From a checkpoint of a small transformer trained on Wikipedia: 2 heads of 64, MLP 768 GELU.
MLP neurons of a small language model. Each row is named by its layer, matrix (up: input weights; down: output weights) and neuron, and shows model dimensions 48-143. Each number is 500 + 25 x the weight over its row's rms, rounded and kept within 0 to 999. Numbers have three digits each.
Before each neuron's rows, "fires on" lists the tokens most often at its 100 highest values on Wikipedia text that the model never trained on; "fires before" lists the tokens most often just after its 100 highest values on Wikipedia text that the model never trained on. A number after a token or word is its count.

fires on: "." 70, "\"" 12, " (" 8
fires before: "\n\n" 33, " He" 21, " In" 6, "," 4
L7.up339:498456486491495492484490503478484500492497469512491451541501497493526452476512586561512495489506467467520525510515497493472481508549503477509492520500529485540538524476565478501500521523535502436514467455507485517500499529558502515487489515505532469503450495532483513494510504518503466482
L7.down339:508517501490533508486473479501474488546499509488484511509504489510474559507468460517532500537499522500514501510515535466457500510504467511494481463514503519467491487533504474522434451485452584518514473470456503504511526481472486451485505471513491509479497505521516458481485483498494518480

fires on: "=" 71, "–" 22
fires before: "\n" 33, "=" 21, "\n\n" 17
L7.up183:507503517493463517491491497470563437523551509500505491534510543514503512488501508521498509477479540492498548487505492478456506511503475479467491485479533509485530516451532500507509524489447511517494526458488553507489503515499464474504476537490490519475526478532479509519470502554514500492
L7.down183:503518506493504528540499505494509493538491562536502492465464493536436447519538482483513528502488489522532499477433488526520494517520496524489517500468500512526505517499442475521506497519574502508501501465475465510462526496492539503527559489506480518480464501495522512496472484487499527500

fires on: "=" 95
fires before: "\n" 40, "\n\n" 30, "=" 26
L7.up128:496513518526429486534519522465511471526520491527525471511524502508494491480450522493487527465448517498488501506466494476489466550484475515508503513499489529524509512481503490502489480512448464517506466481481505516480497510530472499466480509532510521490519520497487530530450493504476484516
L7.down128:478521517517483503471510467460494497543489493501739516520508518509496500513519478492502490488448490519505512502501493523450491489497528490482506513532507483502452489503510489508475531477503503521498556518510511495490501489490497522478459503504500519489505512517508502504498498459470512504

fires on: " |" 56, "." 20, ";" 17, " sc" 6
fires before: " 0" 32, "\n" 11, " 2" 9, " 1" 8, " 3" 6
L3.up214:534537503488529519457459493526474534508453469498479521510491500507511490495513499482505519483494494467560513520498442479524497473485507520532550500454574477459494546491474451462569459506511508508527516481488532517496522478493518493523514503484494509430496534501505507481518501520507507527
L3.down214:488469506496527464504501545544481534520514524477505499455499513461529521520499517457522531474484431498531508510496503516488486513485556543502478499478499474520532512505477476487495460549505510458523525513424534501509536492496517494460503446486516535538500498452484538470486499483504456527

fires on: " =" 96
fires before: "=" 74, "\n\n" 22
L2.up310:515518449532482488492489488511464478513512478536492498561490506498492468467513503502499522516478468495521499460493533539504515501497462473523497531511488515532533510494441483514495489492473520459515484519501500483458526460502525505494510490476484476499456566563494536487469484519484496515
L2.down310:476521506476507513437503512465487478488476453466476494540522541506518489523464490485494539452526491482486501495494505469468494497498534473450457533474472522510495501539538458515483431496522500496532524470507518549530488489501527532500511523532505506485509474513477492503554482534495499484

fires on: "=" 99
fires before: "\n" 49, "=" 28, "\n\n" 22
L7.up11:510498518485489509531513488450499505483524520517487502481498490503540533537456531498513486503489526518503506545492547499521485485459488516541511469471528508534500515505528511522538497468458451509508551482553505517476519520507488441479481463499484523483517449476539510455528491514492521535
L7.down11:455492513503511482489462497522523484490504494477512506554520530518469474515488498520532521468541518513493487474496493481496524546478503487486488502528450493492487495484524494449509516475531516494476482515475489547477461476502447544490480490507452495503490481502500551547483564478506523446

fires on: "=" 65, " 3" 16, "–" 14
fires before: "\n\n" 23, "\n" 23, "=" 20, " |" 13
L7.up500:517519516503512460448515474489480471516525532516491524531505516497509492524488511498524480465490509514489505498472461465524525526568475509534542540499493476501485531476485475513477490489527511504483544508519524516519524552513475466507477490543486473496465502538463509514510551487507509535
L7.down500:493510511539554505550432522565466495494482539550511510494505540532524455466508483508485515505518483495514475505520532544481488501498471483470492478477494486523497469476508504453558517468511445515505491436543478489483524473467496508507540487514498538502522507505491497497461478500510458473

fires on: "|" 59, " of" 12, " around" 9, " long" 4, " include" 4
fires before: "-" 40, "\n" 18, " the" 8
L2.up290:494510491482518533512427511458518499521498524490496491497494520446514458477504502476486461489482499510526491513489534505491536539545495513506522536498497474486526481462461536465501465435489512488509492530554526539520501479514483507505490498517501478454508523540519479467501473494488456489
L2.down290:504512461492527486431535501561490487486531475491422528521499493516522535474540475525509503456491512545501536472503502466496499484486504493452500473509501491497550495529516482517500510555448488539473505441465533475504503521485502487475488484524489515485519493495499473535535497494520482491

fires on: "," 66, "less" 5
fires before: " the" 26, "," 16, " she" 4, " it" 4
L7.up439:501538484531503500484513490502514465529524519472488478492501490502550508483477542497529489501497468517479452542507561507485502537525505513501520521458541486472512528457478527498495474463509474482492456502510521490456513474514492498462439520503518464502472503519532523467472503497507487512
L7.down439:484481470500490501483520495545451507525555491496542494547479471526506491538539488469479466544532480482515489517515511538495508511505495497483488525481460516499547507422551476472462456533505464544457515499471510495506518499507503479522525487524527491490500475463566477493505493504503496482

fires on: " |" 28, " 94" 16, "z" 7, " is" 6, " have" 6
fires before: " \"" 31, "." 11, ")" 7, "°" 6, " been" 5, " as" 4
L7.up542:501557515483523487500486546462496471446547482511497525508460467517471456504499507478500469507494495533533459485475518469530500511488491480497476486493466501439492501512505505477502476472545472492543516551550525504463512534519533448514517450531494472505505475441516483524480520529497494483
L7.down542:512477503545473516489461476505502498497503522519502503531457492502557504510501511507547500476469532421473527505530488505451509521509477505514531479508513503512433515500518495523486509532467525499476497471483510498477496491475466569494498551482515501515558534523495508488528472525497497497

fires on: "=" 32, " at" 30, " st" 5, "cap" 4
fires before: "\n" 19, " the" 16, "\n\n" 11, "ital" 4
L3.up391:507503538456508490506509507452509523481509519498496517477503446529513490500465484437504446460488498449531480498486517529453520483487480513492496474496529517513531524515459504489503490527474492497521491492526531551498503523500500484520509452540464445480506493470474480512513466531505475498
L3.down391:523511538514502466505512454508505479515503508547502513512509491551488484491501524501534491495500476520449505489541482512504446476504495503464497490544534454466517516539550510484522505516533547478511508507491504518503491467477509512486498523508474524521495506506475474468511472479462503533

fires on: "|" 35, " |" 28, "=" 27, ";" 5
fires before: "\n" 27, "=" 20, " 0" 19, "  " 8, " 1" 7, "\n\n" 4
L7.up186:491523477511521473489487539465506472537458491504512480518509547523501446525489534479509455499491492464504483507508493465499477492464463472470496501452494461517509525499508481528485509505485489498492495500557505522456513536523511530511491490487485493491435514490458456476475491467499546514
L7.down186:482512491509504502492495518455517491522492519504636516486489485480471503498491484533501492490458514486525521533500535518515470489524481502424525502502486500463486493499493473469519500537473487526497551539467523495526519475478528465504485541482496536458521460509487470506520505488493519520

fires on: " =" 100
fires before: "=" 98
L2.up231:558539509483460491478477496486476460533512470490437474532547511515520490450491549523521497499418492459515496500483510491466467507508495475543489515455551512521515559463463505501493500464533488474480491507514520513489528475489521515488493482481466489455489516516532518500507554529499543489
L2.down231:630518512471487500477471498496490487520510485503318482523541490506526483450493534511511508489445496480529508504502512495496463484502494520509492508420506492498532553485523485506501490472503502500510495485501521537497537498493537485488484517491480501437493503521512502507486503529490517512

fires on: "=" 100
fires before: "\n" 53, "\n\n" 38, "=" 9
L2.up132:542509494464484500461469504455522456551497494526477537508524482485511476432509553462493479475446484458525510503478522501469474493501482481485550522461522473517478543502477485509459501484481499502520522490530535504507478516514512475499548517534486498469478542447493448516542521501488498508
L2.down132:515520496500502532468542484468484493568501535529384515518486484535498519532535504502508479452526497529540502506509472483453461488473504517483534480479501470493463522494502488518531496488481513501506497474499553541452535471475466502509492489539475516506517541518512434498521497480471495554

fires on: "|" 100
fires before: "-" 70, "\n" 30
L2.up555:493509444511468519483478516471496521510519536481505485485513509493550509455476491456486514510484522466520501516466537513477500497515500507474470500469516498513472504501465486483499461472466444518507501489498534525486508500516489504491468482494502459494504502485521504529457512498518459507
L2.down555:508486491478526518457545541534454495508504495485412471473477478512471501526506467520489476500493515543521524483507446506519487506478482506464504438441484503506540488515501556544513500463493485494474523483518505488500501524495481521481473474500503521503493475537474467497510521508499539533

fires on: "|" 72, "—" 10, "-" 6
fires before: "-" 39, "\n" 30
L3.up612:504494492455513501508470531449569461512488470495484511489521474473559459471504521462491468484492530478523452489510533490528510497484472491514552504472463519485462508478492469492521480500504451501488534526500509535475508550514525498470509448521500441488475515470533502514492492472514531483
L3.down612:477483501495475498483471503542468498478519502535580464524493491435534461478517515496482494505484468496543504521538511500493511484464502503533511526494470539457529492521553468486493510534499501518527479492507528500489502525527488506493515522497503504556504511461488529541518531508485479455

fires on: "." 62, " United" 11, "\n" 9, "=" 8
fires before: "\n\n" 23, "-" 8, " States" 8, "=" 8, "\"" 7, " The" 4
L2.up380:528490545505480478486489523458479459498589477527489477486494491505515485508494526483488510513466496480531468519501505474508460499491520474542514505467497495491499525476490484472482500492479481435460501515545499478455542488522512488466489453522499534483510515501490499527470513505512525539
L2.down380:479452511476471520509483495429497453499542516449565468515475474458503488497461516524487520513485500509509448506510499513524452488532516506503497477522505489450483540470516486453504504492527502476480488505493484512455519519528499519498461471492487485518538509549543503498515497497453504494

fires on: "=" 100
fires before: "=" 100
L2.up186:500490480543451497473521505471488437516539497532492463513485526492518472504471513535500492520480505504536492517501487483501481496478479466474527527473550492503516516471482505465469452481465514464512474489513524508494553485527493533488490501506469520475475545569477524500462517496469496498
L2.down186:454474493486513501483515477435509512496496523486603492528512481517496455520450528545491457488507493507519474473508529477505499453509497509491521522494489445501494515488523470487500502494471520505476539479489462495463491514513525518504488463485504469529544520518520504503521454488528482486

fires on: "=" 100
fires before: "\n" 43, "\n\n" 36, "=" 16, ">" 4
L2.up511:553532508453501519491469503486525471563493483505445475513530506491526464479500524483502495491433490486536475501475503510488468550527469520537538535467514530505480547479483477528466493448499475484501509497517499501518500507496568480513495512502457468433475518496531484494502529501469544473
L2.down511:602526498457509514474481500481486494523510485497336479516526494502510503451506524512490509505444506498541519530515489481487465507506499542521495482418510499503505562488505495482499527469521508481516484496516527530490541504505549492496480498502484507444475515512532464482487507514497500502

fires on: "  " 34, " executive" 13, " 1" 9, "present" 7, " manager" 4
fires before: "|" 34, " |" 17, ")" 5
L2.up581:505519480490527493447473443431507510488457477516474509497510500511528506505461550490488484515476513456526476528481477484530467524556483474465545519498544525507487519496508441481477480522488539478515527436504480496479504490519510523483496563506511533470481504490500475508542517464455504476
L2.down581:507475512489500465518508508512495528433490521531494465514484522442466506529506503501495484523475499516498522502562508504490502456502518537501483493484450500526461512517495453491476487521510489438547535558496507478480499510524538492479519510523524466512494455462510535485476464460540478479

fires on: "|" 56, "'" 25, " was" 5, " were" 4
fires before: "\n" 29, "-" 24, "s" 13, " the" 4
L2.up731:517476495494485479485450485467518510519499484510476456454534517480528459504505505476465469455504473397521495470506465466499540492514513446514529543484506501553497496497510495548505445502453488450474532506535553540512529535504497476507525439514504488481528525514483481475503492469489541515
L2.down731:506521504485517522484452516487462513507427520490475519499511469520540473512469502485500504497513474499517487532511535492489518470481497505460531500513476495468510459514485508487547469539520467469511488475475528553496498473514498521498513553487506550462501536533492510507528477458516459486

fires on: "=" 75, " of" 14, "ame" 4
fires before: "=" 74
L2.up677:515495496482464550462470515471565474528544545517481463488523510498487472537525487495524517451492530482483496507497463485493540486494505532447535530520503527481514496491445455519455465479492512501505500482535545457532531507501480481513525475515503468498519551504502492503508509495461549497
L2.down677:512546484496462465504570494479450513495531508541432507507494495511528494522487481487517514531459518499497493480538489533493431491502504478503506470510539543464515535507478520487495460512519465522483492542493494508504539479480464498488403523487482522477491513502539493497495508512467506473

fires on: "–" 58, " /" 17, " −" 8, " Top" 4
fires before: " (" 19, "0" 9, "4" 8, "6" 7, "11" 7, "1" 6
L3.up677:514491516503476499429434505515513488520495512491469498497524481491551503514475516536489527509486541458521501523482486503466496538541495537485521479524540484525490497522537431525483477503481524549513492528505500463554478513507508504507491529520462478449468541540487517453473563523511514512
L3.down677:481470493489511494451493471514531525531545513501473466504481500465451476510474482504499524522536514520528512488507472524501500524491501491512498519512522466518547508506511496529475470493514497506470536521461519520499488493507471481483437528560477522527493432485508482479508519483448479477

fires on: " (" 37, " =" 29, " is" 13, " a" 9
fires before: "\n\n" 28, " a" 10, "19" 8, "born" 7, " an" 4
L7.up512:517496494500488489501527520443453442487502482463496513472522510521509483452488532544486443450461492484479534507515512537471535475451515520526494527488507513511493535497529553504479536503460488506500460481501518536493485519535500504484514530553478511461435464491474520503517498507503525524
L7.down512:497505459493489474523515494503489520498469481486465513513504459492537520503472493463503463531482540502480475524472488512508500519525512427495492450436538452516529539508540485513493491510525518491477546476487463469504494521576509529458482513500502503474485501467458524488465501488502511503

fires on: "|" 31, " as" 16, "," 7, " played" 5
fires before: "-" 31, " a" 17, " the" 9, " as" 4
L7.up50:516504549505505503509500454554496510535508510517485518510541471490528458522489498444518516525514535440473505508495493520496491475493510489490473536518527515504535505482538506537483456495494513482512472484509498485457509478503502515449449479525526452497481492523520513506556500507531534490
L7.down50:483444483485460501497494495528464539482494477469537499485450539510519497478511504511536504517501543478511412507524524523491507493484486514491509474501529492499472476497512519541455466516515449536491506525511482500518473542462504562532499538514458461534488509494531516512463522502499504479

fires on: "=" 44, " the" 17, "'" 8, "\"" 6, " Format" 5, " such" 4
fires before: "=" 25, "s" 13, "\n" 11, "\n\n" 8, " as" 4
L2.up460:519493502500428512487511507469545525546473561484472528522519502511521490517478460493508514468449495504540524495515478516490525497509476508468540514532508505514462496529496505536453505499480519544526457510506507541528522504482511494501521533516499508512525542516520468498518522481495479507
L2.down460:444472418471494513506464524509466533487538489513437496495510532503527503518502480489476488503493510532522506503505464482474473498520527533506491510485499496464468503509462518540502514529499492488508476495481469509469534522505475508485474508496502504466516485492494522481491487492483534481

fires on: "|" 87, " |" 9
fires before: "-" 70, "\n" 14
L7.up745:544504505500494530457519496483500480530498503495500471500537522489504474435517496492529458519489519451569472515531541498487469504522540485467521463459526473531482494498484525487450493502455450482485493496514483513462525495473497514533479505548469452508483524561488488514501542483486504526
L7.down745:468520488493506455472480483511511526475485500474578461540471488487465527529508477489496501535518490527481514491485470503473485452510468505479504482490471527449534449484496521483524525489487525531526497519489500519520516487526498543514483521519532516491488492520530476481558476478463481552

fires on: "|" 76, "-" 18
fires before: "-" 57, "\n" 21
L3.up335:483527518442471490516535521483540497509552468489488474509491480469533491471497529481497500434492506480528504494512508467543521523511509478476517462493516490524489510495501511500514484474494474505527523482499545532479504508490495520472444466476498498494540504490457500467492474498495486531
L3.down335:483514442504477527476463498487449506516485547500522495488541496509509480496533457525512511502493471496513506558503515484479501481523460510503499478511514509493554470466529491496537509502489536511504534509499518545498518489520510520487460501534493440492490507528503537528501504510503498483

fires on: "," 59, " 2023" 5
fires before: "," 29, " he" 16, " the" 11, " a" 5
L7.up293:523497478481508493459526493518538494455521474487502470516514528483521487471486531507507518506502530515495487514523517477494509524488500514492501505487528491504544496469481496474482518503543473458483483537506524492483520509550516455498464526501500499494491480524499523505499513543535499500
L7.down293:522506485503502507490429511525517507523556502495570515511490523467489482459497506482494508565534487476505481525500491505492509504511483466464474455516490519475487474512519461449474529513476485537502481497501530441514538503531494511493454491522500529535472475498509487500492498501498522463

fires on: "  " 85, " —" 6, " –" 5, " votes" 4
fires before: "|" 85, " |" 15
L3.up544:517492535487547498493529484506489511553454508517502460531526519536483461478470551502526567516473508464529531492527463483525503477503503525524514541492552496523496506486509471528446454461492541498517487503513535492505506515483567485505503507508503476503469544507496467496489489533516504500
L3.down544:483460485491482440507474488557486507457544488500536543513490542446495529511487541520512525525500503501469509473512503490468495494508513481497515503512515544482506498504464518489486536489523467514481499490513482453529521520509477508467514547497480489521518478488511536521493556483483496488

fires on: "," 28, " However" 19, " that" 16, "s" 5, " of" 5
fires before: " the" 24, "," 22, " that" 11
L7.up408:507503500491473463472509509471509512523538476557500522506482510525521474488526560471489512479469517504531513513514489462528441533510486502508501495463544482468492512492473506517496492476520482480469477539520547478485511505542514531501470478534459503487488518514527525442440505521514519478
L7.down408:513498452489488541449516553485480488511521501502578504492473481485483514462488499489497436483524520437534477530510528504504464503493482463466515484483510508482513477498525472485488469478490500460440468475492501506527507458510471464498538491540494466506495523518503491494471510486485521453

fires on: "-" 63, "raph" 5, " arch" 4, " with" 4
fires before: "-" 63, "w" 4
L2.up628:507478476497512482487499465524486503487481473484481494510542485501535472488495529533487478482468520488544491510514508557550502525520480466524516526472536531549530487479478533491485498448495527475516443464553528525519490532533514506497475466520485467509487514539458458485458494510494467505
L2.down628:480521489494515495494486525495517505481513564538516507484478494468490498500502470502531519542494480508439511480450483551478520506518503514500505502508469469491519518513475482465523511501509508538459542533475529515478534476527491505525500479501521557470547472469534501518512489504514516482

fires on: " is" 38, " =" 23, ")" 10, " (" 8, " Jr" 7
fires before: " a" 25, "\n\n" 23, " an" 12, " is" 8, "." 7
L3.up42:522533471454506485522487531495448440529501501469489487517548479493497494485489483510488466502446518514515504539485475491483495483446495532531551541513517513485499539529491468447484526513519507472520461459483519555475487484519488489523494527523457478489477464527493470500526512511501505525
L3.down42:523502456496488518512502517502490470456551492519537507488480528481490533485495466484482518561500485484506487514493513527490527493487569465510456469511514465484494507516531506463461499483496532479465486487490491465480482558513473463507536505537536511511458531476464466488508506510493511482

fires on: "=" 94
fires before: "=" 92
L2.up371:510528491507419479489477469500489473476514490499478481498485487450519436517496524525516488482515492507529524504499495488507486497515496485520489506464542466507502526452445476448463493510475492468478533493508490481475572509509504456488470508482469486505516511513493499490514505529458515475
L2.down371:463481527484505508496528507521523486458514510491497502504530491514509502511456527538490526510506506512490480461512503525532491525502504456491446462501494528509515503532499548458499534519498512516535472495522446459481460513514494485514461489541525454526522456487489541477506482480483454480

fires on: "–" 22, " −" 13, " 3" 12, "{" 5, " station" 4
fires before: " |" 38, "1" 7, "2" 6, "0" 5, "4" 4
L3.up358:499509515513495510512505500507576503491479493512468522544530514491534496476467478519485483490497496492506477483508487500510498509538502477448537512520482513507512571478521456522468430519508549527512501479518525480471488521483507550489489525498476492500458445569456437507502494495518468479
L3.down358:520529488477468463477479536473491486513529475536543499518513488512510477489526472517515468540482445549507502505523532522489487486500486486533493512479484516472519473469475496501522471507513467489497505522516500478500495492531490507533483495528517454477506507509473526506501446494506483471

fires on: "." 26, " |" 21, " 1996" 5, "t" 4, "Le" 4
fires before: " \"" 42, " |" 18, ")" 8
L7.up372:513517492506487503534510504487462471483499478482486485507501540504490486500478504495520509520461455488518471479488419454488531518526514515519503495462553506451517510480479503531501503486510515511526457519523500530434523550521499532516535465510502476521538556482475457487484489497526520463
L7.down372:461454504530534513520519565522487513469508475511537510517438511481478489496501494520496512485513492508510503527518491493475530480482455510496511511523484503493482515488523517509525538487593501459498464494533511513515501507485490503498525500497524509521522519474555484453491492518465505478

fires on: "–" 51, " |" 15, "|" 14, ";" 14, "-" 6
fires before: " 0" 25, "0" 15, "1" 13, "3" 10, "2" 8, "4" 5
L3.up65:535548512490527517517491510501496488519497487537462473478542509501525512487504507500506475481460500454526556502512469476477481500490503521519529511469514492528488564455498488513491539514559486509513481486478525528484470489487536485447495530530480438461477549508495484465489522512508484507
L3.down65:515517516476495495515530511529490496507547487508407496497489540514523499513510522510513526480493515501479524564498454504515517505534531474522521486468507463523551489514510475472514503531500476523497517525512512488479481487521519472487486514517506491497458474451482507461509492493494548481

fires on: " |" 62, ";" 36
fires before: " 0" 60, " 1" 12, " 3" 5, " 2" 4, "\n" 4, " Goals" 4
L3.up454:553528490473460492473482498522537516518487493484463496499535518512521494493501518467457482461495528452520515499490484528472487522501510484517496495509532461524561520497558499485482536501523469515498480482477482563526502459478521530491474505486468483487464523552525487462471509518500511511
L3.down454:560499472502535504505498543528494500496509525497404487473478512486507494533497493499475506516527514475500465538526510528492471499491475525477480533493573475526520479526481471486513493523519495550554482477435501493444503484502482514466457508552479507501472491507547492459482546510502503505

fires on: "=" 100
fires before: "=" 91, ">" 6
L2.up529:530508503539489475512505502473482501503522535482482463540516541477516484548508502529460494475510480449502484478487521525504506456516508491494495486503479474511465530470502493531507518479527470497433478497501506521505551484492509530471479471530476538487505540524527471523498514473469526496
L2.down529:477522521461491490494487496529563517490515525509491493486499499487471544500449501491507538510469477527480490490476467511582514522497461518459522524502498501482570491534481476445480512526509468530569498510522470469505504479510512448513505507465512532500479478509489520483496502457529511488

fires on: " =" 90, " (" 8
fires before: "=" 82
L3.up324:518520568503522474477541504503485497496501448500473473512529489543502466470507546521465512517507503463456511537528502512487474481467553487479486511493486516519533498518487522510493530529500515461447468478501508501475518469509543521474483489509483487502476500522521520488493508507493507490
L3.down324:512511481493446478485468448548481490462519519542401478525544555476492521515510512546534520473557461524500498486487497474521500491487507504536499498529522493485513511521510499503527449518511497488538512520485549507469525499496493498505504471467481515523498519498539492533490479467561508511

fires on: "=" 62, "cy" 10, "ations" 6, "unt" 4
fires before: "=" 59, "." 5
L2.up302:539537494529458482511469510468477505509521562503483451529540505498481519497506533459458516502497514469478454500498480481514495473531498474495497494499451497514517524495521517494472478537493497473540558501536526491519551542482527512515445509478505467502534503514501485507502484526469540496
L2.down302:445507518480535537486507487503505500485513503473521501517463483510534498488460495522509524554511449514494478489521510523549523526472497518483540506529517466500521503521477446513510536475529485509438489499500502506480532525524490484505494494480506521473461479564543522488507542502516483541

fires on: "|" 88, " only" 4
fires before: "-" 73, "\n" 15
L2.up704:495496476490505506525463503472535489521539527540492466485514529478550491477504471484483517507459527524578551534488500489491489494474518462472538548524505487500506522455452485493461472505461455501503474497512500532498474520473516542504491565519498488488451517503479519477511566499481506528
L2.down704:504490466492455469520499487508495499493494555544461488518468539488505508514497504481512486500528543513495496501492521483511525535504524516489505495504464505486482507498525497500485483494446510460548515479486482507503509503487489482490474442518481486542511454452511523484453481450519437516

fires on: "=" 97
fires before: "\n" 43, "=" 41, "\n\n" 13
L7.up8:506502506452457490488528526509498460537527492489498481503507477490504459480478522477523495494480581470544543545466533529511490505533476524504542500488514502535520502489479480498493526493462478469498520517423500503493509516488491485498479516522485535471514530513512509499488488515478485529
L7.down8:474506490515511466537539483482459530561451502531546535496501507522509501481486506493499521461487491500497478514502466500465545484499490468468499481509520477494531542500464476473450511506508524509475595495509487464502449516490515483479478513525502517499480474482471507484488520478527497511

fires on: "=" 88
fires before: "=" 35, "\n" 28, "\n\n" 27
L7.up349:489491503499454486470493523481512490539496496512498453489484453498474487496494541460496496487471501501485489497496483536509547460509451486505547473473489478521488526477503498479506513465487493490491538523506526509490480496527528513512509536510485501456482528509485492511508486522511526457
L7.down349:470499480491537502534493489508500513528511551510565539492489550521528464518506472520499502523491531501517489494479464490449507504522532490480486502503501491465502475496490452481504523489480475481476505520502478507536512477508509496519501541489479527509513475488492526541485585534468475512

fires on: "|" 74, " She" 16
fires before: "-" 64, "\n" 10, " was" 4
L2.up76:506529513446535547477460525489546512498466494491490499499495499489509490473515503484500474433457493517488516497469514518491498502493531500461506502524488481498542553488538534486524472477531463494453509536489519513514509537503549524484475475506501502474489540437530483462473505521515468502
L2.down76:477485483474498520494479496491521496520497533514481507502508519479474484512483466512503501547476493497524469485453544447492455496524542486559511486494427443502484537501512486505514524480536472458495502509496523497516506479483444492527507536490515528442483502509492502511482507508512449508

fires on: "=" 89, "\"" 11
fires before: "\n" 41, "\n\n" 33, "=" 9
L2.up133:509515491508505525543490515484522492514510509502474503535513498491551482473515503472472473489462514508563508530484501516487485489510512530495538533463523493491526522514500505470508457483512501509535478546452509502517485500530474518531449513502474484446502530505500463474488474555513460472
L2.down133:466503487524474537545526551530518505536523513509518474461507525491509455510503478471528480506485461502529517494474523512471526498505543479515500505512527463534528501438518511526476508497501472493475494523504478525502504511469475542508500494484476524507553496478502472531497469474481547505

fires on: "|" 81, "=" 13, "ys" 4
fires before: "-" 66, "\n" 15, "=" 13
L2.up596:532487488508454516475483527503510504501463536542479481500547480481521481521516489505505486497477531492535519540506558560491512491526474523507538489466452497534497500507497509503471427497489495489492482511487550521547480469489551527500487483510529497457541502478500479483507533528487476509
L2.down596:473483504473513506550472484484484501507537516483478472516504486498513532492503508501476532512505485506507445508509469488550484495503493455488528503493551575481512520449510492459521534473462513501532484498509461448490503500499472487469477511490500525485474466468529540473545474472519510500

fires on: "=" 86, " Some" 6
fires before: "=" 83, " of" 4
L2.up309:512547489503448510492471468484514509505528537502477459491526502494499442512508514531499508469506501485517481491525507510471516503486485511548497496479527499495502504481467461488550462486496520489509491509530494494476506521500488435466486491508489471513519516497501510497508485477473508480
L2.down309:513516488535472465501507511514548517481496512494443446476550527507494493450504493491514516538527517460494500459514526499515528531491510488500475535530491504504504475526532456508507502500470527518520487520510478462526508528484486471490459515481513492532508479535488538469512506499481464476